config.yaml
d_model: 576
n_head: 9
head_dim: 64
norm_eps: 1e-06
positions: "learned"
bias: "all"
init_std_down: 0.0051
lr_head: 0.005
decay_shape: "cos"
final_lr_fraction: 0.0
batch_tokens: 65536
seq_len: 1024
MLP neurons of a small language model. Each row is named by its layer, matrix (down: output weights) and neuron, and shows model dimensions 384-575. Each number is 128 + 32 x the weight over its row's rms, rounded and kept within 0 to 255. Numbers have three digits each.
A block is one neuron, or neurons of one layer that tend to fire together. After each block is what it responds to, as a language model described it from the Wikipedia text at the highest values.

L2.down163:133122150121055099174116115182091174101146147088134111146113153110138164096128109173156116098110110154110095130143131105097103160137105063136137153120125125083102115115155108119090103030132160155131093074109188106159136129124076097093136103148082196093164148139098105116157119128133043150100116098116142157137119105180114115165153097089127126089158117101118124146171142106055109140103176127100020136160114106120076149148206117119173143145102160131131134154114074142111119152164095144145099084083121128164180183121085083120143134105127113091073084130116084118148117152131111116
L2.down292:145108112110145102183147153126129169117131149144143068150148132093152110136105150146163145084143146163132108139172166142051088084141156133104106170122158142151121155158171117141187123105083069183130199090112126170123177145157135162119193126176128078170032094147080095151084122139105093163120126144127115120106072149080109056176116144108169113163162118139067102063136134120198177130121102126063141104111122137157119137123104170080084162166133167150157174111130172145186105107178099084093107128128082148144134109135146099112136177131068142166141155139161137129101130119145142149
L2.down338:065089123148099130190143125131130116116094108152121133098105142104129171084073110155137147144128115112166171085081139184086126195145138129145130216125124141169149066103142135149139064140124148101075109136186155124107059148137092131111145069080085093156137154174119136160123123083155105121157144094165139104112155088135089130100143094132149096141154114081143120143088156082077137095134140111166075143194166109175046081145104099120078109136157117123111134056084142145143110164088162147079088092094152076090094123157163106140151138091154165097099132133078091105105147082144118139
L2.down556:093110130120122198156086148103071093147115083133112191096139101121181103155163124113056151117119132082092105133166090139075118150151120142141136168120196141072116131131082198134124133079098105090137085103133193085150025109134114172111161078088106178094110104140129144096110163138140153121160164087158091087166073138192133182172102156131164133114108160159157105165099125091090137089205126124160081102107152125123161157097138126131137120158089127150127121110132158130102141092141077070111145067119131074133198159046155140159101150136169138098148092211162126149100125120117135156
L2.down744:103056115156132097074163124137082104143119172135178134118143167121107158100142158112118068157138120148096111106100129181085057114118169089106120132177120140084167126128132131136135083087173139125153107154138164170155076141152159136111112125083163143160109132176055154090053123105164165122160138114124118169172096146135111022148123147176154126102148065110161156154199209144171108110136158099081099152209165101166091071131142188140090126153162126132174082123197085209147115083217086146147119117111140139148144183068090170122109148136060130116131145198151108146082109126122178137
L2.down889:142094170121192108153139184169133114119149148141120092109105108157107145099120139143125160125084131140154086140093160162089104144150133106151087154131113128196153079116079105096103091113145156124138134149125124153115126089167158169089104085096109137074146128176130128150141119115141100157042146143151125120134184142167105113122098096133075166114099139083144079140166087099023195078075138123122086103101179150141092125100137113090090103144136135095138097141123146124109104121132059144163094066122129044179142141155160095151113137107109149110122089153079081131093134123097142161
L2.down1066:089103104146158151137102114121059091166065095092177133077167105119134135148101180137109098145137113137132138128127087123115084098123148092161141130125168149116072153137106173099178163069166157141104080125166124121126090084121116122179148074122163096172085061120194136150125125120143120080161127128171117117130159155107167168140151107212128131134161113138140119127123160128127072112190175195145134107088146131172150075145116111184116122124153146149203115113175113152116141113152101133111123146132118121159119113133095145126125147174136199104174132123130119130142101123126112130
L2.down1765:097094070163169090196122150094155136102100081079131117178128149128126159144102154094127139116161150112129150139157106159116103147076128137108114130154089169187171102131127133107102100067138141146086090132130118107108076077114130160124169072119143171094090110188069129136146138153163171138108130157146164137143114130112156135172193137149044087159105123098133126110090111167056154105134146125169176132191158157125201130136083098096066041115118138073110110122116185167087117055114164101127125164138166157090158150170119121176089087147125144135134200132137159134077120132127073118
Description: Clause-linking prepositions/conjunctions. Prepositions and subordinating words that open a following phrase or clause, such as with, by, when, where, while, often right after a verb or participle (performed by, occurs with).

L5.down720:118089137097109068077097167162198114073127106148138098121132087127115140114073114096146115134175153138095094147121171183184178129147114106110121102141119074118087104127113043141084090149123126151094109117186186169123147140087138125111115163115115116169102118088122116119192155149128108113168148118170167084187125115097134077083179109133112112113137108137119093119097071168107111203204110096145197118178202135125095167084153136167153187104085140096151150144173159139180080122093117079137131153129109169119098126111132134154141158158138103150052173089149209082106125044083092055
L5.down787:100149071145131201132085163142174150103145129176150177162139198116097044102125136131093131103070202155101122123151162094087136169143129167159112153080141137114126181172151153146182065136184177135069167092130126172148166066102130120132133155110126139095152075166113105129144132108118118108131093130110102101134109132090101188099137128180172163118107116134156134141091115166088133093142141116121195136126073057114210119152127112022094134099133129110118172141126118116141139078111083196093121101075118109129153130132130120119149093162145139107068154097131142136144143089105102122
L5.down1098:151157081176126120127132095193167131074107108116087140124091147133116155120105140128140087143115153120162107133105110153113126138117177134162145128165107071130106100089077157119117121148124163140144115126177178073122101056073059151139135133156116172136130037117146153101096117158160185134093146091106119151155082108149213110162102118123054107166126198120065155137147141172132133137145147205165167115101105060160095109133113116137191142098134099146126143119130109099115137205059123180125120175122073105119151164125135127126146099108162065125143111093099145113133107081132141178
L5.down1477:065066118180130129072123114146136124094100148105140133127122116189126101147123131132127088084120141110077091164048164139109087179127126106132100084150093136127106120110117144114120158106071143139150140174108092094105097060167172172090159063130094148112124122188122166157120123105157112142185134137147137091165132083136177060066137170132113088126175126112115139034132121110180135143162130132153087141107091101171086093147131102101159126128095167188139071127134098170137125054079092130059109141095150131135166095104140147126127134174130113083112131147158110143161129112134105124
L5.down1608:090148124133179180139132151116130106083151114148152111137104169074162133146145153107140105142101127169125082167120176094164135089112116115079136165124097128179151098089121105169120116130125109051112143104083121141127142078170158090106150090149190109171136072097119110167180100176112130111138114161165159161109153122144124187116153169181145151078140151162103069112120160092121092164159125145126159160115123134141124196108152094084128172100101166129125172136174143170162112182093143140078096172100132083089144162106148100126151066134133119154127172097127148056175095152101145119
L5.down1614:130165086200106062137152107138131070115142122133162111136134147108166105138078113151130124148121175114094183122096136120186115116144149060119126130127128165119142139156110120071155133115136092167102118051135096137136081184178154080139168069149072109148146137122108076124129104110154114132172114135127104081112109133161190090159157143145145110106110126145124101107119137158217130119171081108115126140116152102158134094087175087129122147024137121157138089125109120203181118185118150147130135134117122096098092137151071171134150153177139162061078131069115104201147081103141112112
L5.down1854:163136059142119131162154128128132133170147095148128133159091136182106122092114150138151138160111101155153120106115117149095116149159129073148104135129104128101077129052114196125122104123116121195174185164106178087183101084102113127103108100121140158168171184156095116180189096158098122106134152103144163108145116169161117169101092125093151103123119135133128067127191143105143134180086160111157090124127132052128105067142155132135156118088143099140134171155121181122147214106090137190113107171075132168176172112150113171079139100174100127097114140154092089157065113142058156135
L5.down1992:136135098054141141146095165109115117126100107102189180116166156187144126125101083131141101123105132171145149120163095031168182150180067211099167126127159133124066136111136135137096108102112121129075120128144089141181177108106142100143118180152156166142140090074110133118128131083095148160076114125151135130099110074139106160155161107114108158110144108121098071119115099130126132110153126073112088104109198071150091183067058140130112140106129078169103129128125073126156063097084181115154162128104163178113051141186087174147149140115110114141116146095132120129104104163136153190
Description: Definitional lead-sentence continuations. Tokens that extend a Wikipedia opening "X is a …" description, such as location prepositions (stream in, town in), appositive commas, and word-completing suffixes (township, locality, dicotyledonous).

L5.down622:138166136109134152065057119150117163062141149122106102148114158164093142110095095102156124138124135132100086103090106085164115148191123191158151146119060099124151135122119088114123122120151085126125128154091111189108167135107175156154130201157117135105149093131065086111090123108107137187079185129080087135066166085189175115140113124223141127081095155189142117138107137102195175097159069129071127141126143150116083120192146145161144099113129116115084130123134070128103143162108135125158149098103153127092107098185055097127066138046127107130181154120108128104117133197112148111
L5.down750:095107121129114118149209091111182131082170085108086140070096106081146125108124122162131086136117101151164075097080155128109164079118113123108096158122118126112166131211104093181135092117122126176114136131092152120071173110139109169119160110140071133170184130085112152074201183173132111155142190053165099152152122144165095131140107078103182103138117122145138136108084093120112127178182201085143106135118142146061164108080063200086153142142086181149142149144167115142128103152136146146152129151142187079144139120147109146149197167075103200141138084098169156060103098123084138151
L5.down794:163121167142153122147139091144152140110206089140082149082081139104120113069138120118110162151123163059126158107087147070079127111114141138192109141180072100136159070186117106190042164118143107147154066127118150151121087109168150147120136092150118159102099107123094117174121171113130160119117140142092166113136136094107192137104103148129132207114120099136066184113158111165113136114114178127130114093157146102076078102107115112144102104120143184146174114104126180108039076150165131173112134172136112113105135108108105098178132136055177143101118129128141123091109111125131156098
L5.down1088:125109117071137148109120117160123104108140181107134123117136113083075106147105132089114152102134087160141201144059102066091104124094104144159179160045098120128144137178148118145132087151088065180117134151118136150100186142159126186131124146142096117108128154189110110124149149125118144151086148137072121133129133141165157166107127146079072131166113105154144074217140093143124095128152180099115123171091129111136129069134139150158136143175136068085120100092120138115114122200139113131083193147105144108155192116120176136155071148089165032112166109105156098140125110148131107138
L5.down1284:192144109099134115115143143125198180116144175152155121110136099107069136082142127105143145173197129063073151113075182066156154094111161141141099108168072108117164114112124150147098137109113070117156113140168154118117120103104121108156139163205131173112131129103062153156117202099151139139183126113117118150161153092084171154150132170139153164093125081185098092129136105097108159096134107125090165140182152103112176114107134153182063134169152140159164145114113144127128116126124120131150092101094138112127069112092145096118152156077153133084126095109118197091145159120137149092
L5.down1408:055132080125148158126045114149119153126166158169147110131212127139133098113127142138156149110168126174113127120062088124096164169103152155137159136144130085143130149162089122081163177165171117187114101193144099156077153125106107149086114132150163128115082139113131118170139156121138148136125116109096123135088166153188127135134144121106132144159132108153138105149129135122115152091154153105132059115087181140126098173048102087158208189089148137108105127153144105103126162147134170084140078162083171140191167075108163158106137112106174135123082143158118092099151120162137062148
L5.down1999:129107134123177106151094095146123169119238122186114096084099095121156156144121122125040135088135115083172167125081126118124148083066191181162079154170063091186092116134140082196107126120160086175136073143169093152146140113137144145157095149093139130037129149217134139120146153141111155106131166156088172114084177086081172083156151120103151100055126091127097092119161077096087134106132148074145138117143179171121112112109153098145152107102113132097148087119070151154095108161118162091136174149136129135098140040141098113120075175084136078152200128129082115123175141067112172061
L5.down2253:176109108121131197196104129157107154110140070152109098132116108048093125103135091116104120078165124145130126116141103097134113104120150133128109107156089111097121134165109108125111164092147098166114122123089145132127171071097127164104109135143095120128068105150083189169169191142126126110133174111137083121092213065082148129150157088184140211091119055079150160163165134170090108101115141162071156084208154140163129087155100145071105170147114100133102124142119125107157149122166132127116110120145076084130113079113047129079178163069166158149179166121157139165106118151159111101
Description: Segment-boundary tokens. Tokens at text unit edges: closing quotation marks, the second year in table-row season spans (1997–98), and first tokens of new paragraphs.

L8.down1697:164142153187096120081101095126127112169147135106111092134128089120163179108120148166114128143132071121104145130131099118073121128065090132152082132152178161090150089178177150131166145126149144155137117142155147151135122085111111142114165091080158093128108153088103135122090111102081161081136086083081135144093170101170158146189155111144111154096079150163144161148088131087123142147140111121154093127122164105149141099134114097183092083121140078155135171146124140108125078146167172149099111143169146121151189135152137106111141068133073119185105098133123139130164123161096106097
Description: Word-completing suffix pieces. Final subword pieces that finish a split verb, adjective or adverb, such as reconc-ile, disb-anded, impress-ive and mountain-ous, across varied prose.

L2.down262:162192130142145153083140136127088178091103124148144132091067148167160164124189122150110126174082099147103171145106177139207165045091085134152150135090159097156080091149140144116112140062097134177129129113134082134137115139117104125158088144127119059167162110115062086153150157152137113183103133166103144098133118137205110140155087122137105163106149145109134173107131121080175051105114123100102162143138131112117066153137143097115159164154168146176126119163121160109095063157114140165129120137116164136147113081115140132198091095037162159110094093167190100138135184104144147107
L2.down497:193151111086105106127150138082224134136137097110192083112094114106115129096122173155157145124114136123103122137146107108085151137164085164144111133132146107141120076097102088160099111099078116110176143118088109158108166113157126132172111164157156114141123112135062094106124114115143082136122126152089131100112120184130130164112128109169167135083133130075136138143138115152165102101144118116095135125213144112073114101071136104060129175094155128144132127107092169053028142144124102099112112209111127099125057152110065073181139107160143131123161083161141192068158092141120138135
L2.down648:095150081188133137118172156104128153132113123132131152128091170179101173084119136133120136205073179142177126110108111131133156101134122131101136129133091111176110141146147136112126136144116133078140142104153095131098170107196099100171092190143157114152104060100111162160076164095132087116121172128117131131096109109154142154086116142146115099134166189086115124114147087106129103127101095164105119145171133078103112114152100131105153176120081178175086090098140110126130082148159050124125136079149136129181102124154136070166122109141121157101162111116140144121116208176128063137
L2.down1083:116109062091130120156116139140145111142118147093078185104133152121128117088151082132116114121186088103113153146109145123176135131151111161153166127109112162114112083180056099117128159095088145099164132140127116128144118126166073158107162176168117095103223082109072135140056139151114115112095115086173090109139130131142192125153102061149152140122124109138202179175123184168115147110104084101103143158134144124096158137124151116126139160107101146202088070202105087132111131161169148157167116145123071167140110066130097104133166153118124139115165119155086100168132115152151113111
L2.down1300:164113184136141106200159118151165096161166090117158093071155157152121155075095142130174059101130138116148128122156217129197123139148144121089103155093072132126142093162091134123107175223156159149099094123131083075144062140055107148141157107139163078185137112126142115118125121120157172164126061143116063146130126126094155115174053144143131110220092149129113126105111181128133120088164107183141103204123132165047104133177100104080157104070107170093152076155159118099125123180089127088184038143094140100136130153111110116116110087130144195072132113126119173127120134115156135059
L2.down1562:142121084107129144088076110225135146183157142099109184150071113141192152092150092140107191168172078068084171140092171116131141120104132116142114159125095088154148093128146143170192098147088175143143195155155111150200183085185150127098129174063127087121123136132092217138159126133096099131129133161119175141169129102159158097142136182113164157129158179142145187169148130123088155095093064075050105105194161065092168119123169174085186099073127130132117099127097129062082141131070100170137114144089106149142066085124117130165133179179146137086119105066155146172144106154142104119
L2.down1628:133090144131079139105124191128174096131149136145131083145070174132145113123189127153167163159090108136152126110112123134127182156143090163108131097162082130092086096154168144163120153153102095118141100151120132078165157184144130148141099101128164087104145150160143117159156163135190159108127079135138069118094155184104132055128094092153083144129147138061134134064156119152078103124138125127085092126165126113138125121155142030176096121112041076149041115099169107120143157133193115146156174131105111152163079165128144059142100158104151148084097110102150183136067118023128116145
L2.down2110:098141100142146138086186125094119096106062122056127131137083115140171145106112133126104105108161097122073128114136091147068161100078130145151125180130108089126129135150109123085149052144121086160140090145171151107159113096123086184096152037145081100111146145127099120161122157127191103145093123148114143113105196075106154078205121122115143148149141129112139168106093099113173154136103103106165140090168209093137144108139211136081094135112143138151150129134117046158178069068107118152137161057111112147150137160108152143129119128115071131140157156178118095137187092103110118149
Description: Predictable collocation words. Nouns, directions and materials completing common phrases in encyclopedic text, such as magnetic field, eastern slopes, stone lantern, or the northwest in county lists.

L8.down1492:154111076098132097090169148134093145130159075115042117172198104086131198142159102088141130148135159111110133116182176153100151157125088167132141146094062065088167084171116100103076082160145156138178180111147122164095093107123146079121171255114087168125125060190133135152134140134125115149131154123104144087140157093113134122161153114155159139142113105141096148128104104106140141106144138137135156124076047121073140152056073129106160109110144116155171125127090106130147106132123091098139137105135123143104101157204141099093155159110126133125108118104134101177153088100098145119
Description: Sentence subject person mentions. Subject of a new sentence or paragraph naming the article's person in biographies, on surname pieces (Kolbov-ic, Rign-ey, Burn-s) or on he/she after an introductory phrase.

L5.down62:176123069157118029109089115121172121134121081134142120157183146101124152133105135099141117157101173105106104129105155134165126157113185088196109111059151152071121168143130106150171149126123120097150131121116113124177109091121159102137082066126034139137130144194132208099056111158144129077110142105145132098172148149182092079102102162110159070104116194145122127205076089083065100161096112138159096078114174103123099156187159085128112142130096179185161090102113126132171116186142148131084073123117202148146154138157038184185155090146184165108173081098142081183150134108127107092
L5.down147:150155092148087063129138141157150108148110131136108105108143106093127150151075080107151084133201147104176167182132108202084084118086160137155105096103153131136126148111126157101116146172170071193146158131174144130131172118108138079110114108102093169120081082165145167168114132135102105126141145125102141152135162064182117074156125171174106107078155180134141136083215089138093095149126110130142136137149153156108110138141154177122161135140102130150148106180158101099159142153149117093120128133105126107170180096059143066128100086185187128080141116185114112097100168110189100075
L5.down181:108084100148083147151118199167166088145133124129143109067123118087146148195095094093153139132143117109129149114105172140136110105077097133152163137138137203145151130109126162078124135092113113106150152129175158113155073138081138149131095095169118135148139161102173089198120142156122105123203161125077124113125131111159086171144065133125195163097121170186141134096108124130122159198169167143144121169131089162114111110189134098134057108174192132121170157136150156114141109134074186145114155161106158116144162082147086147175124034055156123112171103083113152145114148089133119157
L5.down642:113136149115080137149079116137144148160153112149167107098132169078092090142054095116107120117109125086131167133116109086156124161101181161138147144114100144104126128085143132022109158121111110184154143159114151083093104147088137165167072116136080184084114154127080129162097167126153141121126138137062113154076136089123135142121125222145126135114114085135176112141165128174127158154099166123083119127140103117111143110168130180164135170135192115121167153132134113118160146169152151133085118066166176126063176145134074142145094060123205151128136129118072130131110122152175095146
L5.down829:127101116067183158105116091104059139158150128141147165137177153122103144155136121124118178122157108158100141104107114119150118094087153119186123086142121132166141085105101084101071132131123161173126083118129170120157143119156108093150134125186157166073138162141077096152114126150135132084121160150104093155049160124166173171194130160113150163202103102135131129129125127155082091130101112137081122112158108116113084164132167095078124189108187099139113148093086125136134073124183128138137148194056146142105155136139140108178127154095080102142090134179144182137100164150094128123
L5.down1344:132087104125188167107153173160129107175106176170101171112144118099072144126133115098140179098092078153142168156155159158153078116136150156152071115118111114103191080154140060139100097116140067134165128145160093200135125138106123155091141140192073068131064185151154078115106144131146108055143193116147091147109122092121038172137155150203094115141132123114161129157076050084131141145133174166107125118122135140154100165137087078144163121109190100176134112126122141139074144117137190195103152097073135146129135134118122097177153162134132172141143147052064136105160127116093088112
L5.down1940:062065111134179089153142081127106117138120143113149093103108180084094139183081101151166139153134144154161163138090026138162135113084147073188110151131139146167168092126143145111142141165041110162185135155146133113099112140085125159111124154134115086161081164165148113165085134153145116106129118133130109183108147145168097099105090112059113138124136087171092140123114105169186172105130149114123122101138127114133064107130167087171137135081158148123093065130141174128140146134148120120123135144166108144115160071134054186120119136171186133116142151159151132192071122140126141160
L5.down2186:133064052108137110143144147133110109115075110126126114130117123121145105183091126188127127179163141100196170173141107167135090144158103130121096170162140103136142112132191149140129124171173160079161090124134150093096097104137103156103130143104108117188066108111128140155158126111076125094112120164184175120115151149122122120153136103093159138124129154175051178137132109205126034108182085079185055128141154104144155151188185182132158127153121147055074081159135128079164138134101155096140173143159101206087170102111124129097152132111118092129125138178095132143160112153110122136
Description: Adjective-completing suffixes. Final word-piece suffixes that complete a word split across tokens, mostly adjectives, such as experiment-al, conserv-ative, intellig-ent, influ-ential.

L8.down1657:116145091135137112133123188170141137126142118137135102112102145117144152111150136180133142096128129077112084145108159129118096135127067108148166148157184067128096076132116094120093176088083101164111099173111120106124048135158122154170142111173199117134089132060069156095146179085084200085128084144116159122104150083156141114113080167085149123110114177132066075040092095139155123112154112090118063132177159069125100103115134166154125167107087094113138173074168130164141052085096174134132118107074207197092152164168170161099141122150129115124141110113139128180109105111086151130
Description: Mid-word pieces of rare names. Word-piece fragments inside unusual proper names and technical terms, mostly in lists and tables, such as Borde-aux, Myrop-hen-ges, Achill-es.

L2.down126:082182107094057100140129103158161085152164168131137120187074113163143092099100138139176155111177091111075141187143131116074122123138074165082142142126118171118092041124129096104155116079103134186127124097143120139168101136089084115148057146134117134113162064135121165154159107114139068147093149121156100145138099086121110096146134141087115144105126127124086101108115108149175116086073149149076118135145094145176061173130194086086151143132141140100156144165134115147096166111098143092178113140090157070116132172124080109135130165137166116080137120141116124114101191150129153158
L2.down1008:122136073168138092104158186112147091133153105100170081143035149185142101139103096148123097140102152163140104118115062079161083170140067084099120124113122099185160096077152131134107181187156130162131117150163103127098053110148059101130190131120109094139151121093127188108187101118157050080132136085138137180107085077132136120114100137117156140096107152163106105234110088121141095121127064152127080080086139103090115134101167162144148202092155125118091105193110108150095077137086075179145167111120144138109133143148119125138146172158134114124163144126167130145128172123078127086
L2.down1175:089157158148075095155114151116156141163149153143138154115151129138109156117040074146147198164111118181106086128162128156076124119158160138128126122125116124101145114155127128097129118099127160129130108103158159077221184137125127055143144117106112080106150043150035165130142128108119122097171077100105106099119111144180151137131165068097132141105126100154174108108145143126120111101120134149096102075178139131171117123133153138138156180126170178146119117176123109175108076124134125161154134136119124140153166180156163147138140097140082161085114036134110115142165118161104159102
L2.down1216:150084167098143128099152124084137087155129151157166133143115093110156127132127081113146154160097118144152116088150098100098165094097090116196115113085145125104132104157167189094107114118149176118105184102210089089139126173160125151132092097132112088144133172067142154140135104090125092168092164125127126094116130112165174170069142099145102122132103107117133121137094151166108086070096119145171106188072092109130136156115095173125145130132127160122077134111136121114112105149093126134136125120126151115117124171152125141136145178108067159150104144117134140088108139154115085149
L2.down1305:104155094087080097123151114141089114135110181102200147190116101115142092122086119099152167141120144178084134157137136094087103152165097163089151130111115151117143069157162132116175108088121111152120128090148110082141106118132134149175096106106143128149163114156147178106156137115138071156150133146153112151148104117090136123179124173101117128046112138088071116172110096119163137091102173100050107143110117173092022165102189130089112159104159169113137139146104136130119189120092133115136090116088130079136128165135107137094110132093155105089147141182122121160127131156161113158
L2.down1518:090130164096156181171113090153143066125119124111162117147143108159115177153127138066089178130147114109089110152167174106139084142090116127097100108083144126086116097068153185106142129117115131126084122092158114099195067092170136129152089135099177132153149036043086094178105126114125091157142123100113165118133141059151123168153147186156162105118114163117169093173091094124116113173089091108105086157144117163086122155120142167127230122145132119116135155155108138126064131123106098187124127106181165126156136144124118134171148169103115099093115145140157105141105193124098148161
L2.down2043:112131142138110143086164169127133146155195158176184141082108147123134173107154089163136115162149121177164082136176121111086113129076098127117161142044121107121150086160139157133131120126144122160098096154120107123131121120133137095071122128082120172098105062172130159102175163140161191181099097159168102141141124134117111205107163132145131109096138116158099087157171092116121135131138115128173133115063140123145153161120175064146154085125159114132107147090114142154167148150136123125095141081149191110115074127090114116098088091153151109143123116073190074119099188092126081120
L2.down2136:173102125157115096167164153136118157154102165133061105118088109145084155094123129191174112131174097157105145066082093141140117164116126088130199121127102110147180225118170080144167019121126165167060143132158136135099121115135107141083089152168104120148102086155156112142180144133119128140094091156060096122064116107153128082175139147096136124139135115133176119159134161106147112140050142089054119120155144112090147111066156134139128137124114177074125134076156174078111073161151142154169145155158136153121117101101157135077151176144100175199074106176129124122117081165099119137
Description: Sentence-opening subordinators. The first word of a sentence or paragraph, often right after a heading, that opens an introductory time or circumstance phrase: In, On, While, When, Since, As.

L5.down307:080200078105141129086213105116098116149078172123125129164026106084195064184157116195124101119133126097058136208199160170151120157160097213157123153111172148058097126090144105099108168173155178131071138116146147113125164147106137153134194123188142126135119107102065106197108131139133139096080100187105142176097149095107131125130162101089193142119136097133174147168110151101160143136155139207082156175164176127113098143133155106139150133122124118125098121152105131098148120128137087159136113138139086121101108136161082099109127164136138074206051151114142116115122119107113136091
L5.down347:071141143144117166148135080109119132159145061125147169167146102094091114125136215180164139133134081129142117113106162129118096104134133106085153147086177072117178162086134139188113125111148097180052140126125144149116137153082102096102126176137146168131090122120170095077084133120161191085126126118149082147071153165080165109047107132146116106153119140178111185138127108124108109112133133154112176153084125171108134108155098123082147089142128128152080152134139103225136130114159062147180057180145139139168128173158143168126114158173176153099166097140180160147110142097144128148
L5.down501:174141122147120134108180116063174091125079156098127092085114090155100151125185152123094082148149162100171131123166107169105152150176087102174181168160137124108111147062128169131200074128159098104123149123106090137102056153080185155154138110062097115125135174131107100096136100105141114099102127127130196160061156078152124155123207169143104070128125072162110125130167092140112170165144121135163099160110127090084089144139197095123107075085126121117106117065165165218074181119123116150073135109095145164107139170126147179144092147207055111143133119136125117131193073146140106140
L5.down598:047163172157185135148125120171164101096130074091108137146089095109140084123124153200137154117078138092127100101128147177138107099145082036112114104120164139126151109173140091086125134151085118172106093120092123122166168144130150167073136084149127145094066066086122146141125146126151184155150131139114083141153144145073136064165143075081172130073090162145096157156085085149180113159131171118126213118126114140156138148106130089135098142130103175079110147153163144198106132087172114123136076134098131099129189096138084101113147155130138162076139163130089152058105145078139152138
L5.down1258:167156186184133211088205091135096135096185115174137188107107144140136137111100128163117183178132154078117158117106182083139137141155135141120151168110126157190102131146136107113144105139170111129121127146060126158107107103116130139105124121092169143149150117167159127124137102081171094146127160087140150212180112137157165105194065180160144124123140079236133173197100094116089146113108139119097078157132107108145132088093124122113185111094120121148142081116149137153121169161128083183158103142158075147083057124106124076148123208144113102187105131103164144131100116171154119133
L5.down1635:098127101139153119137135147139188147183142128152170079127128134173140112112114096168118122122153123130131161144125190172128071159145104133119106186101171100102187138134150112135081110109064067120112119119137115128111114121118145063135213137125173158097082098132148168038168106095152169157143140146092155193127114138070137135162152132140129149078117105174070177134070184152129166124168187119107164157141069113125054145136119134111165094122091158169081118166097098144087090145155128086077145113144153183092143125115173127063135162124077102143144145150137175155117122104164109121
L5.down1982:143040135113097169154087125061089140155104118058144105061138160168106113137119147116088165114133144169089132100133095140113117132111077218120142105121113081130132142060145086167149162093132129111112101064192142130093144131118161120157079000105152110147074153130213058106104141123123137109157095125149141082124147109164145169135106158059165105184095115019134148135116109169158133154134141117125202083124133163156138084148205200163102153160149148098073164102067083132140139102140087128094077141181112126093106119134126162144144119144154157107145154104125175103142163140110139095
L5.down2016:143122119108158060144099112125115084075132180122082093174087109126159129079144086113124134080118140170106163092118127108137097081069121156114199113145064113167135170113081186099116150104127092109121203147156114140097127103133101110127103130079146136127134135109078181128150111135099142143092107139166159145129137134147116160110106101159154104103138151082095083126139063119146064168140052160105100115083214091126161069129162170139152124083115151129126125166136205099146042107115169133117106118110185077166140045089158129163131144154154142167085139137116145121111125128125179144
Description: Sentence-opening subject word. The first content token of a new sentence or clause, usually right after sentence-initial The, such as role, name, leader, or connectives like when, addition.

L2.down347:138169139158036120162158150129160078184141120121161142098096129063131136199114117057184111088109095129185164138154155152111134138143099143184176118093121161131139148148112139143130142127138170143104186127177140120170130125084133147171107128143070101099149081133130103191123166090128073114090180133162137132074107110170151154123081194138176137092165126121098166099121110129126168159144084164114072146088132182098094152099149122109133139126175148049182145168129139109140110115125188111112134124135106083124138078187137160113092106061157147094222127170115162137128123167122075151
L2.down590:143120057099155156148151155152134101129114161081111127097156090115157154140140145121132097056133113123157092119100147080147123124074129113093137144116105185114159118108090121087081101049153132143169104077082130127172114111124159125163136088097142135077176105064129185164123190096050169173093146128120181177148121175126162163112062204181134100062142122121154119092106103119076106108059115116073136117131121152114133132168134154091105070123094117129121067111075154097141091163141166140135131136134120148124177086166130154185122113159170136125166174183111160121134119128125150139
L2.down943:145211100139089146135142114132204154132102121049126179123155127154144193139112116142153155128107099173103191120145089077097144169076072158151126124092131128093109154137088100089165132145136140158126173141156170084149091155059084113109133114169103220074159148150133128160135110156113165080098151137135143181108154146127103188136110129147121122138080153167125170151116113068069108160137141104114077107126134144087099098211105113141142127110209142129148145131168118170084156189126095116135133157121130045107076091161101109100120122083154142113081107129179117168162136187149136141
L2.down1092:127113123108125130140129124200144177147140120117157124179148078127096132089109152124132128136155100138162139130122165058119084083150114166209091129134172164182123134137099133222119109147171096107134125115154154137123148131084186112139165129122114128170119127154151105139170103083045104114134161157161136193114056154159117165118135131118104081109116077111103105126124153171081104182065080148074099193111083133126122074091148130149097095134162099064156167181101148153135150138045126148121121158120116106166078111134131135125133161140140139151132128151101125053155132087102134065
L2.down1202:141175134076089137088131125120092157111126136073186166155106111110157162158088139082059167099134146149124168162149130054200143155125109177144107071149169212128130121146122117152123136138137097090088064129107111075144157128098116104083169146092099084138100100128137097109113112085100123060104117163111125110116090110167151172105124119122114165149114171117185161142132135121122172169144122125132106137170135130125134083127172154123123095130167174145182129210120127130079125142129130147162113071125077116182106146107127136166165175134166175127197123094090108175170175100050126038
L2.down1255:082155147099068167112135212124153108178116107188140156101114148061173147175131174126138159150145101159125121118113171104139123144156207150154102140061157119129132066128119081114154147105111118101150147091149125087153113146096119133067121116114105136080090059153155130165139102135074121145108164141088159099145103151199120159141151117104144133154129147137152181080108088151119145134126114121117115116105133104130149073114130155155117158113134101063151131147140126075108112117120114171110150111122110067185115179133100160138120064116164142080172123143049119111151190115138133119
L2.down1728:131136090118055141193139156134132149134140111087129116125177175102160141098104116142108116080132073163142126199179106168090122143095101104173174097165111177131123112089158094095086170123176147153157126157157160080177093132102157178125152078141125132114114139173170100151120182090099100112071142090083176154111149149176138168180042174120131122081159146089156137143145071122053150212133128121107103162108119191115117135157134131180107103144173112086186181137136131121110134145128168118098140113155130073145105108167194102173114106158200143098170127145138169139161119117103116134
L2.down2239:073126126099120117115153057057178102134131112156140190084182134214147161160126199090136150159083132125096079089127157127081122120156086157124125068086171085166125131112170138139059119119117232135142132141159156135135106088132120088138142104115125126214122110124160174074115168123073156147104168148157155124147144123163124121171102104161092153122104162101106134189119122133127144108131150057180085078048121141116108142079076123175130146126119110097098101172050123121123188143129127105090122155149144100112127148139112150133166121142132191162157119129141136127098116100088142140
Description: Adjective-forming endings. Tokens ending adjectives in -al/-ical/-ary, like formal, chemical, political, temporary, often extended into -ism, -ly, -ized, -s.